From a checkpoint of a small transformer trained on Wikipedia.
Size: 21 layers, width 384, 12 heads of 32, MLP 1024 SwiGLU, vocabulary 8192, 43.6M parameters.
Training: a variant of Adam for these matrices, 676M tokens, 10322 steps.
MLP neurons of a small language model. Each row is named by its layer, matrix (gate and up: input weights; down: output weights) and neuron, and shows model dimensions 128-255. Each number is 128 + 24 x the weight over its row's rms, rounded and kept within 0 to 255. Numbers have three digits each. A neuron's up and down rows have the sign that makes its largest values positive.
Before each neuron's rows is what it responds to, as a language model described it from the Wikipedia text at the highest values.

Description: Inner word pieces such as ar, g, u in the middle of split words (Guj-ar-ati, sc-ar-cely, stag-g-ered), plus table pipes and colons in stat lists.
L14.gate820:159111151105140134132153103094143183127124142090130166146142098139122125101140131130071107104144109149136115103112147121125080147127127108122115077125120068140106171129111104078103179161132132152097124112158120123141126096146148119132138078129182149103131102145158130114128118096096101154148134113149123145062109112146119128135139119158105101122056095114105090141122114105147079117129
L14.up820:097109117105160178149135143153102100123133098147176133190112115133147109143113127125106176151085116138118113085132116163144094123150126102107133104107129182124154114140108149105125165118128133119116136137149113111127114104128129105139146144139154144110136112123145102167119132130120100145141111095179152089135097077112154124149121137128098158142119155102092119113111133120125130110149
L14.down820:095178155137142141104139131136137122132113151112163075115123155108103097138149157124097129178131120124078136072167140127090109147140174164147125106169122063113151171116111105129129118106161152139139095160129126138105126132114156163100135130124141137130123084133153118091107106102161146133136146086160108117120119147137105113146124124102110182134138131120161153119112136125147150143125

Description: Final token of country or region names and adjectives (Serbian, Azerbaijan, Spanish, French), plus possessive 's and "State" following a place name.
L12.gate860:159172193127122139153109171118126105148103156115137138120098130138138149136154112139146124173124145134138132130139170150114130149107110113172097165137126092132146116154133140127081109150151112149099183044108155126167132140120121132106137150125154134113141110158170144109141105122056095123137173117140149162108117115139105180084101111118159113110130150110137169178130139129161138100129
L12.up860:109085141135181122127120142129128110115136172103123130138121143134122162124106116126108105202117124161139113124107166153142188089153121143108147118132113160124109141096099124119164132121118100129082157103114114117133085131172178139097143108124140101099149141104113093126149105101107159098108149129143132088128129076100120133138085134093154158114145089120154109130176168140161120148140
L12.down860:165168091116149090144131138116137082151133198145140134117126130134123149098140115172170113120148126117128119142132122144097149151159172124137147114134066175138193120122127109114147159115116100141145172109096134129123129153131139129120113137126199142135135147120176118126126139133108128126181146068106120171124123139084100163103122104122088165106137142140105168163137152127104115131100

Description: Later pieces that complete a word split across tokens, in any topic, such as Territ-ory, veter-ans, brig-ade, bound-ary, bene-ath.
L4.gate588:102128135159104094164134157140156128150107146176144115100121141127110141116123124152173136146145097117104112093171154135138131139141077146109146116103168125099141139147131137138110156141127096164101131140108077127168123118137104110137158128155112113149091134163114137122141109089159123145109147136143121151126127136134120126113102138125151130128142109118127132149118176100093095123151
L4.up588:148155135175163070145108150138154109158121162146097105112120122149099143112121124111142136158146067153129127147176112112122124149120095168134110116100165122140162098194116142141104128161142113166137126158118102153137136141150108113113122140155105140137106188164143147103117127102130152108108130113091092132117092141146090113127143134111156110148109102162116152143137121069112138124152
L4.down588:105123111107082210175134110112121109154147152154149169117108132106124122145126081130106116101116155096129119119131142131142141128135179141181112137138094139158079131069142121096160127099119128125135123109123127103101140119128134166107107126111114151123163095093107154158115112156114131099128101136132133090124159096096149135152105119121105133086146160133162082104091132142117131127105

Description: Second word pieces of capitalized words that open a sentence or name, as in Sever-al, Ste-ven, R-ight, Th-ree; also sentence-opening number words like One, Four.
L4.gate793:148156153112169120134122118102148117111130106117107127136142096116111122111107141136118133169161138141116078089107157172115141121149136113133136144181151124162159107129144116064126135136125166158117139115131116137104128185100097120132160118149173138091112095127139105122143128144128119163111152176088091135092126098170117169158114111135150125125157184142121093098125150125130159151185
L4.up793:134102131143130186150143105151159128156127078125086138129142128122144120165129145144137122136130089129142125147111137140159140130140115106122126147162140087166134115140178099117150140182143153076093150104149105132095122149096136146125149157107111105115108170115134131116169133119172125104100127158098133147120138110173100125113132114122101068088142133159140136123108143115084130105128
L4.down793:145145112115115066117118169123124071129140124097134129143118146115096078159148118097170109127064176100132135114134119179157100148117153160149131107103109134113157135118138123117088132121122127169160120173133135105115127116171107131121144125118118103078135124145086140103167118095141122120125125132127138148096119107143130123122166171133120160099126086115115138105138124105158138155095

Description: Three loose groups: second pieces of split words (chrom-os, ch-ain, ex-act), object pronoun them, and quantifiers/nouns after the, such as single, few.
L4.gate687:128161121109086162095157095101129155167126097138132149127129100118169122133123141167107155086090144127141175139134093106083142119192117061129098176120128149087132135122180154120132084108091193153108158135077118149128113115137128100125152151149103145127100142112108108118132147157129124124131080189138111112139139148102141150114123128132123136114127119136080129088102153139106133122115
L4.up687:138141075092114140102172099128143132138107110154132112096146109116144101113145167157127130126141121110139080130092157148082102174148186116189132156104110154091145121111129065142141127152095148100128178112148159142140129102110126146106145105130163142093149125088116150130113092121130106144127125142105063127104144197126136105133145154150148159124145101147109124083086127125121123143109
L4.down687:089129149090139131141099144113143097128131143172150127147143141126162123148131119104118124186132138117150139127085119121115129144159113117124098140109132105135115117126158131149076120130137128133113100128124133065136131184091158163139155103111126119147115153129142142134143116110141103150138164123138123149132130140118130127159123110153092112124099109118138117172150139132113147139138

Description: Nationality or country adjectives and names (Russian, Ukrainian, Polish, Japanese), sports words (football, basketball, soccer), and name fragments like sk.
L4.gate3:187096130127103163112126120124150161154115161118123122130105146104134102121151128138141138133095157137140122129115130111127136086152111149108165109158122095089194140133140152103079077133200171144148104120119123145145155113174142127108107128156110116144123109132189111135107139156086156147087119151134087159156119143116083144124128113139108143143155127093127115109155146149127143127153
L4.up3:142077127134179111129130120111157133157127165118088106148118128117120121106133113124120103166126114154137154179122163117138150132158126115130102120089107145113179155134096137164109166141144135088143131161122126160131146126149105129100111106125181138137134143142143137153085122108104142138123167109132113131171118145125105129102110135141120233120134099162125138163130133144144139135136
L4.down3:120127111129158157137145101148102104137099205146079138131112126095143081140130113166144152141149152178150087127110155137111130131177116143101152117132124153115146151111120119084075085133152149152136115159133121094123138110141160121113127121200104118138112115137143111159088122156127159127096139128132085137144158153144087107144082114138090182119137121125190142126152122128136103136109

Description: Second word pieces completing a word begun by a one- or two-letter piece, strongest for o→z (oz in weight tables, ozone), O→T (hockey OT), F→ot, R→iot.
L14.gate895:099145105140136127117106204081104127078113081149148153112149076111136134076129120101129108114176139149111136125149080157123174135130132151111104097129111129096160102133147153123139123144167104126124117139096147092138156125122133160092146129128128124137145105083170146106149149158113096107115146154104202152106135141116179146205114146126115165139134115120157154131133103164103132081116
L14.up895:105110110076134112114109156114105157138143145137155154075138107121122126163122126125124097140126137109113118110159129083159131156145058137128142133122115126126131178124128138141166147126146158132136117151083157120128145129119126129132162136144114126149102131088146129159152111134101125098155104104098091147146094107164150128152123160141167132108183133115161136133108143091105121156075
L14.down895:164126132142107107086085125116128121142146114131154105126153150061139106096126156090139113121152159163122142122144115157093101126145162112115108124123154123118119121146166121145149113091117101136138110133141142138114144123136168136119085108161115101102157106153087098078112110107122158047103166127135161103131111141091115146105145162107104119135130115172152104132141148086113150136102

Description: Final word pieces that finish a word split across tokens, mostly abstract noun endings like -ences, -ality, -ability, -iversity, plus name fragments.
L4.gate926:136117103093168140129130132104132131153146100147145129127109110169130121132113119109149133125124131098161134153104120152119136178099133121146104163174132146176137169154142103077141091103123095163181130125137113075159133121090105094144130123081157133102110154136121109110081123126111130114114110069127138136173155132113155093176178137084140127145101129133109129129141094118162113136114
L4.up926:109113106095143141146082121111157139160146146129149088121109108142124168131155104115158132107162090112110117087167101126206188116123098154079165120146097105122108099174155169116132146114130126129176119131120141144110123107148086078114106134123141116102129140084102117139124128121128100147160131099099130113138141113132104115150136143090140113135111126108101154077110129118126092108153
L4.down926:117126124099133143146172180155119152133132139155124132142112158123095129121109072129161120149132110130170127151109129151088120126117135135131111122124145142124150157146116127109149077110126137163084115124135114121122087148129137110121132128096109128104166116121105125153140113149109132131132109138133129126140105144126122104134135118129131105151186130116168102156133123139099101096149

Description: Second or middle word pieces that continue a word split after its first letters, across all topics, such as p|ool, Bl|az|er, Mar|ath|on, Ut|re|cht.
L4.gate841:175164120157125130133144111158114157149144112131116124144103097134111157109174110110143141176130106142151123149150102133143147140131146114147122150125120131094147116135134109150187121133126167174142128145138120147129119096122111115120119128178134155116082099147135120108131090149094164136134092091124101119123151129139139122178123140119161121131122099131135105122128105146135119160100
L4.up841:113159103164115128164161134155120136139135098129066146131130163101097113115061107152146151149138086091103089082155135093135118084189117150139113133108143161133133136128127054136143126077109140105134161118113147115118111128142148122117105112113126141177116134132121145156108170132121161110125146154150096152126122126138131169096154095102123153113072139152097106117129168136178111124132
L4.down841:146130133126102128143126104144117116136165111123170147163085181118066143141142155100135116171159090141137071133104091124136148100109155135123141117118122119128134123117145106140104074106157135136116130139146083142145109132125109110063123097158105152133102103095135088119142167107133142154147140138160105147123082081152118142155112119117132096136108112136139092101121104130089128086172

Description: Word pieces inside rare proper names, foreign titles and transliterations, often in tables or lists, such as Asph-ale, Mac-ie-j, Pek-are-k, and some table digits.
L14.gate834:139128161130128139175103096152148122118115127147131128139092144102189119129140089120117157145129136141109142110111155137102085106146192139152127140142111089174114148147114144151094145148105111126109132119129119148105118112121179097099132139125119141086125121159116165120099151143119129110150132110111097096155158100144162162124145179180101137117116119144127149084104130140136114136109
L14.up834:173133147108116127127138121148178138116162156130139140152107195119143127116144106151123122107126151148128173130143149154137137084108136163092147142140164140149114103111116075153148118120061177142114088113148152120133083134155109198116163122132138101164096177143135137139102128094117148136080133122130065093140119141097116134078152093118103118139149066134147128095108126103150157131147
L14.down834:120120144126137123114095109118111166128127111136089148146109128136174126121077116195190110150107108149157129105106094147112130103117099167111125118113138147141133140162145117153098165103101132143105137151160142167139123115129131110157144120128195124102139115145109153127168129150174099075125134138147165170099140096103126109139113143143141123131124128118129131101143116170127185123135

Description: Second or later subword pieces inside words split into fragments, often names or rare words after a short opening piece, as in Me-ow-th, Me-it-ner, dis-m-al.
L14.gate760:151128119114118111089095103124125117115130111057111142111138140125107128116129139133111132149171146134175134130129135128082102143152172095103131075140150142132098169133158133097150130119092130160154121146114146088101129096128130157088095094145152146190120150130114151116156111137101121125149103091153157095138154086107123147162187138141138083117094159134111119119146115145117172109170
L14.up760:130151160108108131106119094159138097129143120148156107110117123089202102138143138121066131107121102128139140140124128106134121073046129101113147120154184150140139106105133154114128144121117150162107111133142134154118174145128140169141140109106149121121122120144165096104110100125109110138144113183069144145127156139131060140134094146139113112127079117154154117080156145097161109156159
L14.down760:161125105134113134163130163155126130156126115105130119101131099112094124117116136091117152143136119163174116157144132114130114129155120154155129131153079114099112125147115115138132137152135130135146130198136103107102127135115130151103155141107097137132131128078158145125139120065132145121133158133156090142164114162146130116141103146086096120147146125135164131118141090191128167130094

Description: Final or middle pieces of words split across several tokens, completing the word after a short stem, e.g. sh-aped, pack-age, sl-ated, orphan-age, hexagon-al.
L4.gate813:134159122170125141145145135156092132136150108112114136115140125095115133098110131145145168155117158125134150143162095132116142124087135152123103139113122119141151143125130102149149113103104124105046128076087131162153134100153121164136143105102096143105137136189128117100118135125103154130118089108175138148089134173122108093125112124139101091155104129107130126152136188100120098097161
L4.up813:127133146141117166092156154108134139143133108168137156138126128121099153120149168157138128114135129141128114146102120153067125118135103136184153162103177134092156130158142119126150160155144155147093164093095138135152105143137128123105144089111121143110143089161152129103155153151104078152097084107132141089137144102103165142179090130175164077120064121170110139127110201133125116117111
L4.down813:117139138167114164151098104148143113162127148093116114143169112144120106143107129111122087128135077142118102094128141119147099144113157167136101119164138177119150121124162152104175139148153142152150115133138132136132134151115153110138124161144127120153139139126147104119112130128108070148128156130119118136121102109142090105144139067130140130139171158140134110092142131120153167130125

Description: Second or middle pieces of words split into several tokens, as in Ar-ch-aeological, Verm-ont, Jan-et and eros-ion, plus inner digits of years (2-0-11) and sometimes the whole word school.
L4.gate756:116140123101143092146116144118085134115114124133167154132107135119100128147156112108147124099110166165141133126109157120099119149136114165164104180136164159113134184133142122119143084108113138132197117132133142110121138128128109152139113148123132118177112123151137135116108114170095118128107147093152128131190108152126142140133139115114185170130137086126120131093119139141141114123116
L4.up756:134151151133096085153162140133119134123138133147144141129144142150119149116130142157124114141107124160106126126118108142093115126108100130098146105157099123129118192140114129165131101111171137134123175142122138141089127129107151160158130143140135111145114150161129096101150107171114110179142074153096087100168118134154119158082158177131139112085115117132122147140155148135124116129171
L4.down756:138119184103105127090156133112123136137158180136093109099085125170150101129125130157114162154132122076121063153134079145169144107132155138125111107156102128124128125153113149130080158132140109129087139107149080098139134129108116117136141120082109121077132160155167166090115124105161154108109124136103102149123119144105117130155112151177127114115101130106128164100178099141140146129140

Description: Middle or final subword pieces that continue a word split by the tokenizer, often in proper names, such as -ar in Pawar and Bashar, -k in Uzbek, -ield in Sheffield.
L4.gate136:099122124100140165126143134087146112133123076124129177112145158142160116136091114135145117164104113124088101147195159137115116106087161114164114097143124134112120121170145100078079119107134078130161151120177100081101161137144123121122135161124131132131143144103110160154140108101154128124163125129130138160098109148125132135127159162132093096178124129106113086192146159103138072066137
L4.up136:109108160136094145166124140119139100099187147137107160166113134129120088116114104135106181158145143148088134094137205151114135136092169127132124131102122168126169146096129072165131121068155121177102110108122077102144119151137144153127120142145123138161138163120161136113112161089131127123146134132204175172114093143146128129098150157117094127156124154123131103186131081189148152059120
L4.down136:120108118148162167073178121094118137124087112118094121078121106106139127157114101139124093113093134148131090153149106107125133121117132181125154151150128123109140140144132133100138140154135061100178105125099155180092153104143130105127146162126131099146104132096096179143115111118136150121114131146110088106136153116125151130107118113118118095172122147077108140138111159081128086178091

Description: Mostly the last piece of a split descriptive word, usually an adjective, such as sl-ender, b-old, bizar-re, prohib-itive, or Thoroughb-red; occasionally a whole adjective after an adverb, such as independent or younger.
L14.gate387:155131122124137168099148110167089086155139136127114161137104164135095158121099091128156123111136111151117115115109118146147123093126097121179118132145158074098122127181112130089157093166119163116086092121117146142110140162108142121142142091134142105110114153122145085120138118166128129130144113098091170122151110097097124124088094136100124138105099123136109156179084149168144108128174
L14.up387:085122157160108137110099122112076106177146082138084167130145117098151146133114126097107146153139105130149118143143095140128143162146094144144122128172104163123116101125098141070120138144094181135161114134120153074124113152143132151101091135172183106153104140139135145131143201073139130092101136132105110102116126098159127145133091100112126126144141107142082158077110109166116134115121
L14.down387:174130104087124156137134073141142160126132150182138136179089084104147104129185176170131123133086150158142123136108161119150137149125164164185157167117170155134120179083113106118126116126099121148100114139101149140142136099107119135181132160141130158112113118127152093135159145117128140135142085088138165103187126119084122119142114126126108137111117123117165136142144162132139142108125

Description: Middle or final word pieces that continue a word already begun, often in names and lists, such as phr|ases, Ant|o|ine, Seth|u; also States after United.
L4.gate157:100113110100132127074161117108134129128124144146153137164115107136110128087175131120098101108162149150140130099109171150083151139145130138162115159122141145134090163068180116176163104107118134150161140158114093120090137144113112170120100156136143109073106107114099074119157135137145144076159161082125132119146120086130138151123141106101174121144165104102107118143122108107135140117160
L4.up157:117131138095126094147141134131085121125129121124179111117132117138116127155086160162119088134140108135175125102136152158109100096143119122136126103150204168107139143133147151164100119148121114119118128183151120149117126110137111118144088122138127131132133120155165169116151149112096119153134142084099089100108192144146142091133122157119146164150152115138124117068094099133145167165123
L4.down157:152132117097158137163151148164113120154126104059188134107185133101142144103121128130142154134139123157118118145140106115109139129107133115142113153138149139116125094158130124090041139129118115126147101113144128171133115133135114178098138137165101114070159140126135143137108165122099153119157147126155100144107087157133063168090101114123134137134162131154118104132141140117126112122080